config = dict(
    n_layer=9,
    d_model=512,
    n_head=8,
    n_kv_head=8,
    head_dim=64,
    d_mlp=2048,
    vocab_size=32000,
    activation='relu',
    norm='layernorm',
    norm_place='pre',
    norm_eps=1e-05,
    positions='learned',
    qk_norm=False,
    attn_scale=0.125,
    bias='all',
    tie_embeddings=True,
    parallel_block=False,
    init='normal',
    init_std_qkv=0.0185,
    init_std_o=0.00435,
    init_std_up=0.0185,
    init_std_down=0.00435,
    optimizer='muon_variant',
    lr=0.0115,
    beta1=0.95,
    weight_decay=0.023,
    lr_head=0.00744,
    grad_clip=1.0,
    warmup_steps=200,
    schedule='cos',
    final_lr_fraction=0.1,
    batch_tokens=[131072, 262144, 393216],
    seq_len=2048,
    doc_mask=True,
    z_loss=1e-05,
    train_tokens=1005000000,
    steps=4111,
    dataset='wikipedia_en',
)
MLP neurons of a small language model. Each row is named by its layer, matrix (up: input weights) and neuron, and shows model dimensions 80-143. Each number is 128 + 32 x the weight over its row's rms, rounded and kept within 0 to 255.
After each neuron's rows, "fires after" lists the tokens most often just before its 100 highest values on Wikipedia text that the model never trained on.

L3.up790 [149  58 130 149 183  95 173  98 124 102 133 166 118  95 105 194 184 102 142 126 116 163 129 169 119 140 138 158 118 148 112 121 141 109 150 125 194  66 112 115 137 136  82 112 123 177  84  85 118 144  42 113  99 150 141 153  57 139 140 135 131 106 173 144]
fires after: "-"

L3.up1931 [ 64 148 106  78 126 114  97 123 111 125 140 144  71 152 155 146  96 159 157 145  98 100 106 214 132 107 148 139 105 131 129  58 152 171 136 147 103 132 111 152 147 116 101 132 155  82 125  79 138 170 108  54 132 144 110 145 139 171  88 163 205 104 117 154]
fires after: " the", " The", " Website", " |"

L3.up1089 [190 144  95 159 112 103 118 152 139 106 159 140 161 152  99 110 157  97 121  69 148 159 194 143 124 159  84 130 154 132  37 183 167 141 159 192 154 171 109 132  85  99 107  94 109 119 143 119 181 120 140  98 141 158  44 187 135 104  79 117  97 165 154 157]
fires after: "|", " medal", " Bronze", " third", " first", "m"

L3.up2033 [157 125  68 134 188  98 163 104  88 137 125 157 108 161 114 108 124 138 126 167  77 162  73 143 103 107 156 200 115 142 116 139 150 136 149  88  80 117 118  88 149  91  88 140 191  66 120 142 125 194 127 106 110 155 121 101 157  91 122 123 158 121 166 132]
fires after: " in", " on"

L3.up1439 [227 129 109 147 122 103  83 151 153 117 112 131 113 160 156 175 109  68 134 121 136  74 183 180 121  87 162 137 136  78 150 182 103 133  77 130 117  97 110 110 111 124 147 108 149  75 147 175 123 100 111 138 190 111 111 157 163 117 136 128 152 137 133 103]
fires after: "\n", " of", ":", " Tel"

L5.up1119 [108 137  95  97 154 182 104  68 150 131  82 154 128 100 135  83 116 166 132 110 113  98 166 141 164 192 153 117  96 170 166 140 111 120 148  78 168 120 128 168 107 168 122 164 176 108 182 137 133 121  72  88 119  92  89 109 125 112 171 157 106 174 121 120]
fires after: " |", " with", " had", " to", " under"

L3.up807 [134 146 187 150 116 141 176 128 129  43 102  79 143  73  65 100 124 145 124 163 100 130  91  40  98 156 218 120 176 144 147 128  93 186 181  96 117 144  99 184 190 147 133 170 104 148 141 168 112 160 145  67 162 140 173  89 103 111 154 117  83  72 141 146]
fires after: " as", " As", " a"

L5.up861 [156  89 177 140 153 186 156 124 140 170  77 116 109 145  66 184 114 119  91 123 171  97 118 125 169 141 186 143 114  68 150 112  95 130  96 125 145 135 113 107 138 153 131 127 112 141 144 130 162 146  79 158 114  98 146 121 112  88 175 103  53 181 178 186]
fires after: " and", ","

L3.up1072 [153 116 162 183 171 168  58 176 134  86 142 127 175 137  97 112 122 174 172 107 144 149 122 126 157 234 125 133 162  92 119  92 102 132  57 145 111 119 164 170 130  87 107 108 203 172 161 162 117 135 193  68 112 108 163 177  91 114 165 110 100 102 100 184]
fires after: " the", " is", " based", " are", " most"

L3.up451 [116 170 165 125 102 151  80 202 147 133 138 133 161 144 106 137 141 169  91 154 116 151 184 139 133  75 107 103 113  38 100 140 151 149  89  75 122 139 145  80 147 149 119 143 150 142 143 122 115 152 106  95 103 150 136 104 146 135 167 134 130 135 127 163]
fires after: " World", "-", " European", " Cup"

L3.up1262 [155  89 214 173  79  96 150 154 108  75 118  91 142 152 117 134 141 134 133 151 162 142  87  75 155 184 139 118 186 140 115  90 138 125 121  86 107 105 107 124  68 188 195 115 157  37 142 214 230 104 184  86 139 178 127 142 145 168 131 124 162 174  93 117]
fires after: ",", " there", " There", " known", "There", ":"

L3.up1914 [167 143 188 122 110 193 156 159  85 105 124 174  88 118 147 125 162  77 138 106 178 165  87  95 132 134  77 115  83  79 106 131 151 110 146  88 108 109 185  69 156 122 187 136 136 107 141 140 152 168 117 113 126  88 136 147  89 111  61 147 143  96 141  75]
fires after: ",", "),", "Gene", "e", " is"

L3.up51 [167 153 133  68  82 166 206 177  80 112  43  89 110  97 112  88 101  85 160 137 110 167  80 172 122 184 158 106 126  87 152 114  80  93 177 143 177 166 151 109 145 144 182 106 149 131 164 180  62 155 136 132 160 177 144 165 202 165 142 147 166 151  69 173]
fires after: " in", " In", " 16", " 15"

L3.up1885 [145 149  86 112 153 163 157 126  68 150 133 146  87  99 129 134 123 101  99 131 190  99 136 167 130 143 174 108  74  95 132  74 107 120 133 133 152 109  67  89 112 141 118 125 160  69 138 138 133 118 110 152 150 160 150 148 102 114 117 103 117 158 126 192]
fires after: " and", " or", " but"

L3.up1764 [ 63 178 119 124 104 165 102 138 171  92 121 104 187 104 120 150  64 105 152 125 132 111 119  82 139 147  98  56 187 109  80  72 106 162 142 171 130 136 170  93 130 169 148 158 142  82  79 147 141  81 137 134 114 180  97 149 160 151 132 143 115 150 117 130]
fires after: " on", " as", " of", "'", " was", " E"

L5.up788 [ 86 121 137 121 123 114 101 154 131 136 151 118 123 108 100  97 128 117 145 143  96 125 137 108 110 163 114 149  84 107 135 145  86 191 142 113 188 123 120 105 137 147  80 152 179 179  74 188 117 150 140  98  76 132 119 179 128 117 139  87 156 103  95  87]
fires after: "\n", ":"